Part of a small language model's weights.
Size: 13 layers, width 384, 3 heads of 128, MLP 2304 squared ReLU, vocabulary 16384, 43.3M parameters.
Training: a variant of Muon for these matrices, 330M tokens, 10071 steps.
MLP neurons of a small language model. Each row is named by its layer, matrix (up: input weights; down: output weights) and neuron, and shows model dimensions 64-255. Each number is 500 + 50 x the weight over its row's rms, rounded and kept within 0 to 999. Numbers have three digits each.
After each neuron's rows, "fires after" lists the tokens most often just before its 100 highest values on Wikipedia text that the model never trained on. A number after a token or word is its count.

L5.up1572:529508412567547561490399385462436472525536533541529570491511476526504418497512505594485512512556499531429542462465492533481601457465438498559418619510521501413417455404443648547567449472412512456468542561539527497629610518561536430547517501531453486573477527497590486549404500427466607521548414568561495385504501488435480457477576440524598471496471443463525477519455460501596522516543463457525464470464487425515524498578542491492522481565493602569476502521424488582529620496600467539534555546536479525451479390465523443540516400529584467529497547496490401544468451539487434459
L5.down1572:408487535533393414539492478444489528508521524494527463533512595424413531514414432511471545448605492471490554452443498490505598629493455524468548439587477470543457462471558582466523437453484544411501462473488515456466453483500495512514498457537483453435488456600499470510574476486436537484436497481490488509472550530474571512524602550461510524504434485467459500497526516503525507432413495612529432447508570479492419518497479572624478435473454495488501460490432527553640430439540428516586500549542397532443471507645541471520467523516474485425533449536569455483487488539530509587
fires after: "W" 31, "Str" 15, "w" 4

L5.up1848:570433520489564598531450486474523507513471548510557626464500559511384521483506607439514512466506533437486510511509534437465404534467556460552573495480504566423515520523597500498533467526521469481493500475472474488590468402608535589354554464459439534463421518510567488472515519547543414578530523548510432510456471439583393507445460459470515465473496528537534546440465533522526551510476496546395482450482441486608563501487549384525562509490472526499492403575481403539527498477532586520448565486426491525511562513460554462507568441541409501518575459540556494436509467529445528488
L5.down1848:312499502482461412594472470410515442533451428421562571577481517563505500459552405520434531513499536546487464494532474565487495476562501561473546549512497460600456455482529463613588487518557507438460535524478468574396498545465492544587442478622426468468476474363461546564493483493469581503558471416571552522581549550455556558465527488570483504549560485474515451521477512460463451552548443496490503507481511564454492542521548551450476570536511475549461585508484545445551556484460518536569411479516492509533484567597481620543398481499509489406484487535521487539537511474492596491
fires after: "F" 17, "B" 12, "K" 9, "V" 9, "p" 8, "P" 7

L5.up2155:620578511445578479470436483476540498625554489477518456587460485447609415512504479567544483493556498568568410519514493497404484468486564469514549574548411522463508519431507533552530459523529493476518547465544557473446482449536492501451526460513513387476487562425484520486318562496484503520476487488428605478433478452472506530444509486505528484561550537442504477472486584431413539522497477471448506430499521503499536531588563503505370563512567414525510449524525493382497463468507578538489549570405437532497509508494536487472472475515514520452475452500561522421595477601383528402
L5.down2155:528510558491474558465515549574576494509520442449524515475520414555494529441417601513506549425468490445500423438554522510578520595546522510494417560495540524524487555615388536423505492509448533522542521509504568504456528488571588477475471446457525447490480584489446532400507513429509434526570519526409517461556467479603421546488452522525580408457437514619547425451466399535520443526455471519536376392461429472544547462510572565545503523433529400444500466563491554578550489496503564546512496509447500535495522515424459384547524427479477529535529516550487414535483466506398481550
fires after: "G" 12, "°" 12, "L" 10, "R" 7, "V" 5, "′" 4

L5.up1098:603552490538515610446453457461530572557557494417539539503456431510517457481429529480457529512418518517419506453483546530447475477428555500481499601405547653547507562523486539570459545474441421456425493490494486515576532504502497469454494564466464580476604552564430510577574517391543544480431525463444622521420479446517480497464481562513462480536475471497556476438423531568451484472431535498461486552533497490486473537525502551463536504572533451505565467480552519554518533536485556516535524575492534472548579489465548484478628517546535577489477494488529442449484437515422496439
L5.down1098:451433512485474505499542609429562489569503396498606450505442517474535507583485423492491526445499531506493511529557488556431539431522399508422522458531449488527454496509551472507569527442454523553507619491523458486488417565518432517524428533419508443488412571502515524444431485638525515450441418474485525595569466478520514548451466577574485525495537485565455523536510485555464522503511487501373481401484545450530592567542536541509526467466556595491418469467525536453500485529485421445498490598492495554588489562538440378537505498359466499451503486468617521583506481482447469580
fires after: "pl" 16, "P" 11, "p" 10, "R" 7, "Pl" 6, "cl" 4

L7.up641:470534446556506521498461452512594468511502488526491511506502497430584454397477462396593497435565596547421500580595500395531429477493589519493545502517550460416564360541410461529542496450488470449599494584557456567530601518548442608459534509586485449530565420493479496510512460470497553618446461515494574478454531512499497529427585473443437439509575464520487521529435511548513456523536555459496482456473533544515537432480456441478495407454516489461496508354489492481451446498525449488509442489525524636495526486461536553451530489454539452528565559449513575511575472562487460492
L7.down641:460522581559485479525514440562490484578490674575450396481546431545436543563550492559553530490543518470506496497463420628547620582399535540506585531413501530584515458477520568427518450502477438523585472460493440422526462496457474463535550447522476485546396642450567415512478484582456484510568569432446443448533459528512515505509464620645580572464473456490523525424520533414480595448515476530438443534522487513504495491545519483520530512470468493467547520539469531552492538465631482476485478475502598444553487550513518416518444474545421560557524504484501425515411510436568514529
fires after: "H" 16, "ch" 13, "T" 11, "h" 10, "ir" 5

L5.up312:492486533411591586426448457461430427464553597562515486424492488513529526485485532556485481622580544563472501511473480430448490495494467462521383504514475600552537506572490488562477413611482452530472468452442499493569503532478541490450448506589433418500482474537511554517476556561544516490523458493557589470506474507505429485387494461554494554538516554482485443457538481510538518489466459483550470458529488425473482424544514563558580357515544529407570499535524455502499522485520483572385470466458476529495453498480424497500463444575487509483521487326478480528485548473458543627
L5.down312:571558457556406383564563398556500541478488409516549507549498468595596481407412507473579531355428512521513504477495463437521541557476504473442619537423481422485515440540495545525495491486549374473535461534453569495461464546537545530556588523487460484579547559496565499539541480546483476536470440537389465558496503491555529536511403545549551447542478456491452543542475447404427506559536555474457488570554481478571525498506462522437466506509414522643441489526475550456548468552455525497515483485450605395501542520475554492455495497518432492517548527483530575487542481502530524505
fires after: "S" 19, "U" 14, "out " 6, "Som" 6, "K" 6, "p" 5

L5.up759:494480502502530515444477415456366502580551462527471517455587483507441429535520451518512484457498461556479543507496492478566524476428509486532565409586405471545510513449516574503394534543557430479485587523578529447457503490557556473508413534537521490513487426511472460522590435559549477475357609565537546485404564398548555433515490525520513467475489515459485479561473516430513556428484491456526501484466522509466485607479449548392385537431573474609426476488513528527502508442411503539521479490408475457512500575487466568464530496557522534435419597569504479482451498529469493422
L5.down759:478558428493519471526555471432429546486536486539524490478414503436551482477518584481400449477513505526549469433422478487502525485534464446399424424402523510575520520551489485499539530539436504513522472570433464427580517425431435559533485544426504451430492424556382493435508545548555490567557452406447550459520508539509474440579591483510535456563512499535521481519475442519373424510482525522508607450508569473498492537563544461517497502464534416596520544429477472508553493511634532466496508575496493613515599554556482600462461519474395427599518505551475494544461538561549506471
fires after: "L" 15, "G" 15, "Y" 14, "R" 13, "M" 6

L7.up70:548538521403464439498557496484515393469564452489452461547521481501470473558565411536484447432544447473500490468564385449560507480522646560630505428498429398432523495462477459517506604458448467510466588512552480509461497517563419535544449580558491586533518587544503550554434551538440482522504488514428465434552445532394464426463527535478485396572415385503514495479601550465554444542522438450425552504502500445501526535470519528481504497527531615567547570510522526519431488598475466511432457489490528552437516527487519426545511425413542576559486468442534459452394490541529403473
L7.down70:500520394526447541516478488554483459473470532476480480487498499466449542484501504575472445526532478496472511511406581465429504505486471481529450486434502512439423569515631435520602476617524498364531449493534486504611515602411484423528497453479500499495612526500507490448482532484635523509516548457567529535449497405521527591540508497538430492443483538476507541491583505467454578462540530494591470426471502526483518485564617452471483532555476569581421440424497448542532489400581508566481577535484418434510483480463359511439516517474542508556497454554506530480506523512453566535
fires after: " " 22, "of " 16, "Z" 5, "j" 5, "bl" 4, "least " 4

L7.up320:561599575488541540422507524481503417421615432534429581460509484473514457491526488488637470556458474576510359490556537528477534518528511512470498536425527547563481547545588547535539511483463493379420441544494511404620463472496509401523461427516594441514541500533462540393540469469510501463479596493472452388496484515463499520448473494492536460513488433451536475431547529596487421473487587517549566548504451545461497524477552487430510470453519496493471500542493516476492582486479476460488490539435484438567486563468479574515473567446438486568480516516533559456526559547499487549
L7.down320:500433519419573452501560527543542525498490497443487444513544413455589558395455452515562369453482542456490533569455503484436517507413476512539487518510406463518502507486481492442477508566597602535563456515435536494507538483557412509520466552451428469538439515492445478502486514573462531488506515569482497542473488434504477516435568404503496541472582451516501422640514501508621470497473459460458463516484497471478496699545368433566483519532422599412512440426527535466444355515539436518543468563500520479431439616510477521554537551587487522417571432589526468506505574487508509487
fires after: "a " 49, "an " 8, "-" 8, "signed " 6, "A " 4

L5.up1889:519492500510497517522517495445506405548460553493401489456454472505517471488479484558535493525516475498500462515477494552538516558497508492498477434513409508534427432511514565442535513465604461500528639533506448531463553502469458530475503505631493488525508448481461471473397539495486522501501518530473520523461518502507377391544496582564530490521392443514550444552498454580455457424568515448500482431449542504566436472510533624517450452498460580521445504507574436350526566414426438472538503492492495457467570569494410624539579472565534493466503414463514545455431416573421498512
L5.down1889:651494496507475514459524578420445551496548463522533410393589402564461424472486499524556456523567474436544462556565488583541566538533532518511553621501549462509601481469492447480462567412462582569511511565442430459519498453482556497478449524472512489519474509478563503562499487443468456554539589491480463519548540517480520604542617538470543524471548527476482448541398469454530444384403484473477552594503515497528421539510509596517470468463551501425539617523457485491490454536466533452499527466542574482448408384535494465505461567489514623562578549468483523578513460526569512407
fires after: "(" 38, "B" 6, "C" 6, "; " 5, "with " 4, "| " 4

L7.up1143:585461465527531525473509484522407464432521418603490534583480497415492518488480523493449440589438545563533584479442467422465474415491540510451472493391565535533398469498581450550606583540477560507536504556469499445520478465520484524478515549564373528541559459486470561516529565421574471507569480518469544494389515491376432447525483458442543439466470449446524474533444620454578465475461458597440475479515477533442473487467533464500538593487481500499431526416526485480601553439444432558535479501521532553491441425450496390515571526485556560474554471541513521428445488508542409524
L7.down1143:401565574527491498491516438431530551542506489490520406478522506517508526468418423467524573552539519432483468508564533456532535523566465502556523462538483387391515423421532490546471485485450404501455474556543436467536460500639496520425543445471483479507502498599491535533576498534444562523301400439543484463582538498457570530427469461525511464549534508574496472518576525513471522520532479461563505512453440562549551408548492548437518426589572476467495459436521543518403508399527494499478416512593475577497445485451498500511583486424502492543526569582541522450576454502466475427
fires after: "R" 34, "J" 15, "D" 7, "W" 5

L5.up416:541453591551493538442507591529569495459503536458521508492555409524482514471413485380573484514545433455491518523511498557504515556464526445483455485500510468506580593538478502474471496411573491445525448498476422491519507460522558554452534516505538523525544464463553505487379605585524464559563556614447461525486454508540499535471514471541526516506496537520452522498465488522561389488456497478514466509600442484410532499522460466450489467602432542474484475483537476510475595436521451437530536572529516559488434535503558474450511534519421488498535507496469457601536548497406521527
L5.down416:374480441490569498532603456433482530502466541510433489526484435507543491435512521507411565519452437451443462409502525461488459569560556567473462547493509563388537435488470480438504446562470565521528504530483584553514514541494509414510398417477455558473449475512584505564507472526536541580423474494441495479533527444522438508547491456502580338450516492576474440424525428566513500521486545466469502460531704560479515522528516501401461498482614476540586487509512478492414469444561536524465485572526576471558502563481488443475514584423567489501450499502528561591521420485518480396
fires after: "s" 18, "t" 18, "T" 17, "Ry" 12, "S" 5, "ts" 4

L5.up583:443523480437545495482437409506483468438489449488500515510530527405525498464484558439473450522486501512511482503553373407540542521542453482476431498497513554535541472514492526530600463493552606505463483487400575571610507540595477387458496521481537561516556487426482491510482484432503574540557614499479474512505517541521474439529476495454543538378485490479522543487553393512445456467546534398517487488477493512515450408493575473461492493487430529497426539430547558501499469514465496521462494504477490527580561465435487547589563581496509494510571615385641432525535513447495530473
L5.down583:472506465545428464427445577485534559502596460539476522484546560581522567529422626488424485532432586509604519619590526490444436466591471552560534390556538520557492534600598421416457512526505548437586475471506488473521554520433490537615429535498508479442553623594618471487463507543392533498507495488491483476506476482475497496532589475504447520557435472492533571425520532545450490459508458506497495416490447386485441561401468486485458507559502557469511571651475513480569437478511441489590479443552501398479525419498459527373426545491467532499522477461487510493494603417482592455
fires after: "T" 20, "H" 16, "A" 11, "E" 6, "in" 4

L7.up1202:505548559484516451491470523510608491493577471540418600560444535524511599477459512517610452506449461468477494482501550498472592531499517464576436522466519525547467464526550421492483522547531480506519477589514561454552474554538408467449503467492499459531586548607509516439420522588557491509566503570560508543518539559534542470421436456425564433456426512407487422474535458470469484440551565427500533448438474510528501506524561528498591437514525570478597490526455477495569458429462408462521521570526460412456433490441464486552475511615511503519503429446442525469563403444549545509
L7.down1202:490517516521578408508558456500490553487490530453514561437560475540563530438454516444593528563540543486500497518439528555506410529520476514510476477533491475475493409527439518436530541493430494513471560492354532435483504392435570450497514621494582490497514390473531493486437487554594463498466578486509440438484531506544467482388552524534551504546457580413515439626506533476434542503502531587527419531502493499563528539501363436536422633568477491446475470536527587519487507427482520462575561559500537543564576515511493435502416491502488609535497510547562516396573535513529495510
fires after: "C" 13, "ca" 11, "B" 11, "c" 9, "Ca" 6, "b" 5

L5.up997:472549481461536496544397483578425446528534474447555418477458472590568475491469489527474525544523594463591528529571506461483454428434532476456564553535542541503571579425472483628558482421613463482464524478563506512581508463500496508528604526501434452556500538489518589524457475516540521474533466548377495462543483464624362414505503488523544511561524669456516474472470505535471410596576449515454405502483544474443525493588540564432452463523480540417533496486544493471469506525413461594522529495518455446466481567530452508523536510453469509632493490432556520351543460411480468498
L5.down997:534512437537549504460485528464532557474481497548513506528618460450461528503521465485588457391438543486496445492485523515479505477487467418511359598607506536585457479463464472430436485501604472597415549453418525434446475519516468483488473573495572514583500531510398473474522542474514545506525427576457483501519467436539454526548487490450445498462415478441573497473463488520537511519388670532476429486494451488462525493481495497517524451425523517521599435532475496616597507530541460453476456553367467483556483513451478535582506435481491537516482589561520590509486526593460526558
fires after: "L" 33, "n" 14, "N" 12, "R" 5, "f" 4

L5.up1174:469500504553563492496533470396528580559564446495462537439411483563470494553555512502468547520474487569494533653497594580534432537531520553394443430470532469442551490424522538506499531509444470513550561512553501546492557551475558506468470527444486551510521562434559402509491441467466528457498510464530489497472536530485467529418428355497348538492489462504458515504430467542522525582524429448551431510473475542487448482527410441578523522479475464465572509482606476448571486520591445485380482530501537594476489459485533450503457424386503510502550425562474511494545466488445422555
L5.down1174:451591436445421524530430471523482458574480509428534494516510540471452501486489562497491506458550569426581488586445504439391522420530537504418433388583506530474554503527461478408556583655414460502550527507534476520445587486563548578499533494491522409532451481588394527516524478512462527569553426550474461473499509568470477564376509539486522488419564526472456499566529530478504487480476505533578489503474524516487418441457471581506537477467491595444525488515490541439493572442487472435473523473530499577516506462438527589474498513486481501524477540549506408453518520522362479526
fires after: "| " 37, "om" 7, "Jef" 6

L5.up150:451471521433536525455483449581512431448502469486457537380543469436505525506499504541392550473544449526480490492394563509540525463496513557478487440452485526461550534424540553551491466509499546425565419468428579517578480617465510463486478566456475460461530491445541509486451497586488470493531593528529501419475578543571440476435457548592601472522498510455482431556445426495536584491546512490439451505559495529469574511559590540538557403462493502597573425519421561486539576532509554528402499530532500518468422472484552453441553404526473505470548544640473487460573538501475524440
L5.down150:485499500598568435498429455443498567562446531550503449549532546555587516550548438521582429581521471538502473474546477442525489469485482519478474586601521445567518477452498528412466466474563536480508448573585474432452522447483505476481507414550494526587510574502502470574509438357521500429498467557339474518446479518501555418606583489517491509494528557551484514478556478488502415567512595565445566533485503494501492532408551585414418488528420466483469509525592492428582488516547590573455512495427540536441490504572491529489453555596561545641516459534485473548542458496448544584
fires after: "B" 25, "C" 15, "K" 11

L5.up1206:477488513509529471548459530572448460457471452539452511515517552605417383590442435464598513450492498568485595553472507448479486545461511448551542416444559533428473468543599522601434580558520466437523583463451458565427604560526563518582486467516555442443507513506532565472509522496469502484574492522435469477418504456458434493509513442518507372523528433552433517526429531515521439485381450428508501527509477528464537445522492445540472538577509450525409336598478462522555525445474433553481589421466450427543471545483525513550579402510431540511457508431552505533555542600531497409
L5.down1206:469383467569591576472547422496441403405536502476498536525522531482483512461450515466481407490592560528562563537438536437473497496496495493536500563538409450526543507495561549474493490543534556515554431434562491553536485610512446473378462516560546532591480481551503494467551480586528582540494581493394481553383447482482506471393504636440421647478503422426394522539423513506547502517547489545569473530457456541563532502517533530551567464509492501574488582391583499510633475561462593552489487504550524522469480522473469521487506493588455474492542493507468416452468478516476433512
fires after: "-" 51

L7.up265:537522455525431415524581536463495494434452514509503587594444484471412479480444462507404427538511515502498474507465393535550464489545535500494492458496368461564505499511520512481478537476532565561504537564456531583616556365398446527495529470486452525496494392510467510482494422435511517537463556437442478508481508470502522397585495637519462420467632428582501564554479467474528587531467455537551534507498454525503541525498442489438526550382572499548427556480475513409554438513494492462550554480488535461390553547506446536420471369498580450445469498491479534519454460484514499487
L7.down265:504469516594531536477529524455442434460457425512567477509533547538511549506476483470578422487481481463542535560533555497426507514497581498501490618547578484554500486517470474499554424573496524464516479482538487450484521423533515540404525478534520493453456495447464524505586505546496559457566617463452524578530509470442552429549529384535448558510516496455515526511607495581510556521486499512429575424556588542547430561541479513400556483507492567421530436526383537508533477537502545482528531557477518510535532459464510557455551513479465542484520573551589482451512483486528598491
fires after: "| " 33, "On " 12, "on " 8, "\n" 5, ", " 4

L7.up1698:495483485583476508552559540540576459438488511515548431463522509527429510539534501465476463484419481582489515557588477503487553478520562576481534515562490489580522519530468511535508558542505515518479608578496509577437471564408547587518506457450501433473545490464542452434460406524482448535514454531499504529498491522441382535479389573525416596583462490477513458553525528450470511520466562589541479475497479538475445443552489421550492613441475548494474471457557391489476484480567428596430557541411502438500562394476447553517480533526460530415542492460487451552564534447413425488
L7.down1698:561466494496460549520487507501531499543462576459456543528474575511600476530460404579503538462520512553453357511525571455461550481556444543434443542512522566451332599497551461523517494501502485514543529487454454478516514503447457526558511498533524544445517420548583466519540585531514469559411538505357543436474522525427433600567531561539538417518461533547490534524477508686474528520456564461413490566507501521497551421532473517555517484568447519504481559570446551539490534407414430472494488474523451458504455555542416508530545553493567542546438515489499611439519465516492574518
fires after: "\n" 75, "|" 17

L7.up1540:486470519471534470456498546490487444584491500575454514535538509417536553510498479553515488533557463457531424518520528548607476412469529491455492530487490464528497468463564502463604545475358482498421512499514503522431452444524515526493477587585487491546567447555544489442443578392554530571499488451486486445528321451506544460509518563559571521488516547500494522589454543485540520563489516527565492519493432469494474444483477439484485480495586384472587471466396438451530458525467513560561510545502533547477477518521561491534413534481482616539483472497467572553563587483424463542
L7.down1540:460429456577452456529527509465522502508457566585460463589405507525540471549453551489550531391434439439454448411500526591466612513557461467444462468513503510450450480543437555540599484499541492523542560529562407396566517436557499450355478481463527459542430436567531551550565446561529489555426508504502454524473416490403489434561499597483513454543538630477489514537584465498461445535469432478577492565540545493544436428609506552493566533621449441489462498499437494457505539513541579482553486438461572576553563525546456546497490555497625516479522440498548469415512484467415563553
fires after: "on " 31, "On " 21, "–" 8, "– " 7, ", " 5

L5.up1194:520500555476453468426427529436502511540486485548555489468471538569483456606590542477444528583535548517489519577525457488559488510451490485407465473596533526554550460604465475543416571513489607459523456437377463475482552431544510504523515542486468558501526367487538545639533527457396503461578498580410491543469485501584449493536503501523450377567505507500442517476473437440496360414583456487572456553531471507470540495483472416508367541501552554525430548476468507587418507607450446581468505475608569438569454542540502497463474498505469413455426404439601512479516522480497488524
L5.down1194:500521509553534602425432447532522433471560490487438544575553442449439513478565488471498437495456536511531525522522556521556453530557480401520554513508533471507491523480477548469454479447411523563489492480479545500439505489531514524584523567491531515495475549542516525373501482491556521525440529485504579519515425569472453417488541452480554557405511529492466501530429511560409530604544550518445552426469553528462416533493491607483534492494537525525449435567553560446600521381484544507532499561434480549410575500470432601498524573547594597516452578543480475476560553474553481443
fires after: "-" 56, "j" 6

L5.up2280:581468467453536504463486585489483473457414499483556561471483502544544558527543519522581508434503477464465478420533607480539422556539491432484546461489517582415584433452455565549520480472549620438524507514458385464473592546474482475498426458413454525501484582444588430590459584444459448567539523488566356495573542548561563538442532521406519396511480467448464402593452550453494489461515520481559496477484455447518544451540558529494527526473439452524478453425539510489533533430473487536443491524537597435540499452440577566522558471565535425530528485612451583520490483569505368525
L5.down2280:530478437475541523490487502483545512502486513504462451470515507489458392461414495493515523467510560489476592564501402503406450425520564489427476516451420596497551610396453387450448445604486431455516522444472476492581444505540478439465514571556563440495473530511490565495647525487457454445588458494437573443473398426527485560519498531511495540492464523492610526540538478495540546515389517441456445526526539572544451494458513509497543485521497566404461544474482483504424517511543486472516485480464600470417573482526435449410518503507471570368537510494473583548565491376500580501
fires after: "G" 21, "K" 16, "V" 9, "k" 5, "ob" 5

L5.up440:595513490459425519494446457501350454513570469558425503561533457469577516478506469428490560517583488495471588499516472461505503585439561574457571503436521437501567507509501495622517478514595499495490527527507608554458525520516544477506377510447571508508460504549459394559502521512532476533588490533477515493467507597452517500381465449388420526490429456471401533395489442548565560560473498525504577596500462553558495480471496447529547549547450517429481509569568473543493466447494496505463420517488455538539500552433504546412467498548545526529463496484544472532465512497499464531
L5.down440:404484473489520431444477493502483482534535514445625532455465474490494506480487420506531487525452392529508480532497482569516495486567489473552499450576598521488537588465467582538564493496468546449458468549476396455480554405486459563551529561460487601553541496535452591398549520544494445539454464472526576431517416478584458513565561493531542495543509494516570536539530570439462402488523457534593599425566456395455590454504540483425539527479503513568504531413476573518415474514460405578513611546527481438504470503532513498456448478479467397491502481473535537472557494493290482486
fires after: "| " 37, "2 " 11, "1 " 4, "0 " 4, "18 " 4

L7.up1391:496451492662541492504479536541539384609521471513479464459492451402459589471538517520463359535469506354494483455498496485583441462449453365462446522530465490534547449542422462577504560467580467544486490573507566551436459387501448434613406523591443488505501493579612486547498537478531444501483497407493510471533507515428547409496495535617642572491537536511484577515458547489532567502428518550520497477404462480503439510496533517477493512515512474490492553451384483494541485515538445501576549527531497547377554459510480572494491469489465618414559509562425574505565505514398559487
L7.down1391:555517454461515585479514524439535533541447502498488457524562501463570448488474509406506529551504635453506484490533591524481505527478582542439467501424511458556495556536473464564528413546453507490484509528498482399411500566570595572492566549447523518413419550499581504545517468578528441475564600464480506519528485496485644412439375499462508489558451485471459564541588533458503463487477447544469489407546398503551548494484505488611545562504485587522494504577484492536509472465496530443477477511504618557509444481549458533490455609544502525573573414502499548523486488492488618480
fires after: "on " 38, "On " 30, "\n" 11, "| " 10

L7.up2059:512474560573563628567468567506523387504503656415513502448559453540543531588438388512503544458511509500457493471473451494549482428553440556490466568491540530491451521463429533464457442501498435510378489459543595442512535523590396410455530506493503434567434410526517539456481540548516458441562396522508547551431503575502496470520470467518516501527393434460653575501518537467482507489519418620498393468535510460451411464432466586430492444529513584514508518575564463494611584543581540552560552561534508465561404535507464456423526522490522528594480520487434439540491582485499428510
L7.down2059:456444619436477530474512600501602533435524592411498465482516477544470491452519543532522586533481532567478513534487533407511438487571491549517356461465551512515470581458522463530500537566546505436533458540624545468492439556517530526516508516569476583495368439536473482490524538446475498513388550450460556490491473552632572514511490474419495535546572432515499380498528476506473571464492559578468460427544472462497562449458427503519500492523547477516459503537512516528508493499464543368579500513490533441459503450573463468515458499600544541476507536452557528531528457510526528480
fires after: "C" 33, "Str" 10, "Qu" 5, "Th" 4

L7.up560:558444403485461475505508523683514502575513540518507545543467429454464608524500453582509480479529492591451457554503481543548505503521465480435474488556378433468532475509440535495519460495594520544405420588597474511433525474494558488570435544503471469527498471483469454618601512478587545569440498515555482568491524480391429454435433499540500441487477456511463521506475496428453499439503542515469532539510462451397499631467487421457473534518470452506372466492515492435578634544510520430516458520438514575616572545458489445538549532484551422499555539533573491446479551551366536448
L7.down560:463556468546529480498465461487420500548530571496411525482513534508423443421381493513517504451553512508569483497435501438560541488515482496557470491497470469421504469368590398585470561406453533491505486507522504532551494401479500510518584462546533523490465533387510508548566528590491447445559527541447526522440481551516536523479493589477412533501435444435524530422490481606474434488378466521621495535500570453457444491470493462420549580551472479491465550470479453532480520482543531576491489377439569433466548517488557455434528592548498563390398540417501479530411403479534502625
fires after: "on " 34, "On " 26, "the " 6, "SR " 4

L5.up177:601597452508480439480438462560576535450556481537561601600547489462527359460430471490522531494602522618500518583492463542586488479534443526453419528528534364499563424474474537473498487531557526450466571504444500522483467608498457539490521517454591473568559512481574542453445581477495460502477496536415600395494542374478566531446496488534481464491474557479525436474487494441486464568430527471416496491464550554428594618508461455472554551480459521467470581523517505455370470406522493540487467523478488538545474420447549564562503486484563605585516473454588476568550488450454466595
L5.down177:459441509431515440592452515547559425496421541461536543544515553465497513588523582406465355530539533520515496544547570519617539554482553461528394503502458538553417550533579435535459516406469523532475550492480525471463548543504498477524380577547361489543430564497454462495401410448564439524520487541507511517442473505546566605503472540521552461494503556524603583543531403590471504608494524566508651557536481520605463540544530475461475481528529524473548561512417512482525538522526455393508546457453506522628536492450412474442544495548383498538446565493380529488465461523494485559
fires after: "\n" 21, "T" 11, "t" 10, "H" 9, "/" 8, "h" 5

L5.up690:504428464504447496454558542464586485452421504503476522519477444555546431513442536422482546479456596459477403410527459460476526508499483568489538443525425474493518515529459530451571542543446487609429443530518457474526523515465518551579550449566590538508453505496557392507476475384515543533477491521503464478425497459508450466441483447461488527560476469475513570512536505504495399491419500497525612461458444590564553432549584601516482563495544593514556616499494511546435494536532472497499484522532542519470439490476544494523477408463514474545432487474528413562485553438421547478
L5.down690:500533468594551456540468477547428523521541460479542558456470573421478540478569507583517465512513456527538538572488515529503487461495477464457477560505594495522460533538510496557467464462557512379560550447463645502495504477513526533445420534496431483493520507527447600474549528566449361486557492441549564542532472524473522498554503550571519446462484495521513456465482504509460599534573465525437390537546544434473397521517539438528487388426498495495433394516510476474542477496494517461512537468462527490528523466546485497534488553576484526455496475512449592410476429588571430500
fires after: "\n" 20, "\n\n" 18, "|" 16, ": " 7, "Pos " 6

L5.up947:549508558422430520562486598454488500471505534538489552568521457501472470497457427464495487415565511468456448517481416494472490447525449482497559404535479456557489457434512444560516472521599502465516399497478527579543505495452431437490518550414497465525508488493489474543525387451497432453549444500607493603382564564553472508438481502472540427462496509492419501508511511456501530419494455466550503454623424487591550544396554507504534535506530547476580514471455550421553466497633412491441525419571525442568484582450472542530510475581511509595552484501544504476509507552479500471
L5.down947:535498529492571447543584468413418558460545477477482574450465472447534468485450549508411536447407403457495540577522518458534481503544466495460496511429467552530616599518473494551467498541509537522484550537491492467476420571624535551403509485407448508504452485541574452482586530583583525470451556478486499509581442535538619512546538513534491459558468500564570423580569490413529541559350454612479438488477512561462543463520494543435534448502510471436458574437507509537388448454499463473507518546450492468568437464499484485554554454445514510411596503518448512469521559504528442473
fires after: "v" 19, "C" 12, "Ca" 10, "V" 6, "Ch" 5, "Ver" 4

L5.up957:586509516478473581444487534554403545444507464471481474473417565456556438479434529545535550486442582559443466409488491495621539506591539521532488504457564524447481571402383566513484595520402453389513509510547459368491559461451530472523587493563487533560405504497528469466444482552395469500546524487495530474449474481456410525518479539507494504556572503531469488528540476502492390474452515544555541433492510527490502537521413470520504451565533619468453541536526648532487541483520532531488558539538556484489464518456509513457564537502526407445480490513522452444462408506454386386
L5.down957:510442458488579437548502486533410522503423476536553470507539426453455448550555594502557544477522457453508585501522619467587485564466513519425449485511604430502460492527601368437525484536531453604504446450544438538484509559531450544490448464584448451500485512567517490508453525600400459557548600516420433454522510454425481487480473508478532468546583443508464434509468476516473488546544447513530631579519474448494441487464524459510520465592564564473510487409569449468527554552464429431535588504644499482436484464444439499521521475548505641436590500481449536444491514484556532476
fires after: "\n" 54, "\n\n" 38

L7.up575:463452520562496636553410450560475528557622429409512394567530464543502484523567488470461503599492469492515483530511425432567456565533523444454504533470459460436436475460416615499519540557525496439437518476577538485465461474516512422531574502466495534516494547458473494543436437534400419450450541572582508443451503537375453462417462515553460466462481554552393442595502473528469559480530594541562557396521530523469441462525536431478589469440469412584459585528512476470492580544457472466560430476493442435532416605498504483453527479407457560498487525575513425524543483447504529494
L7.down575:510543545383482412517637562417486561425411538556440518488451605549466463571498518550506494509485594574575464466505476544472572469454527440585495566471460487547610497539573443546450497464516416518512445532451534523489515444474454536512479390595509472475458543418498467559507547585504516522484444508526543445449437428586517510480423457484505390578453451521483518475496527467581378553464462410433539623520388483459494502528503522481450505548464498504527352524506614519492430536538552526464423578560576518562518512452496483486541536490527501498557576484487467460506626487437418504
fires after: ", " 22, "and " 17, " " 13, ". " 10, "a " 5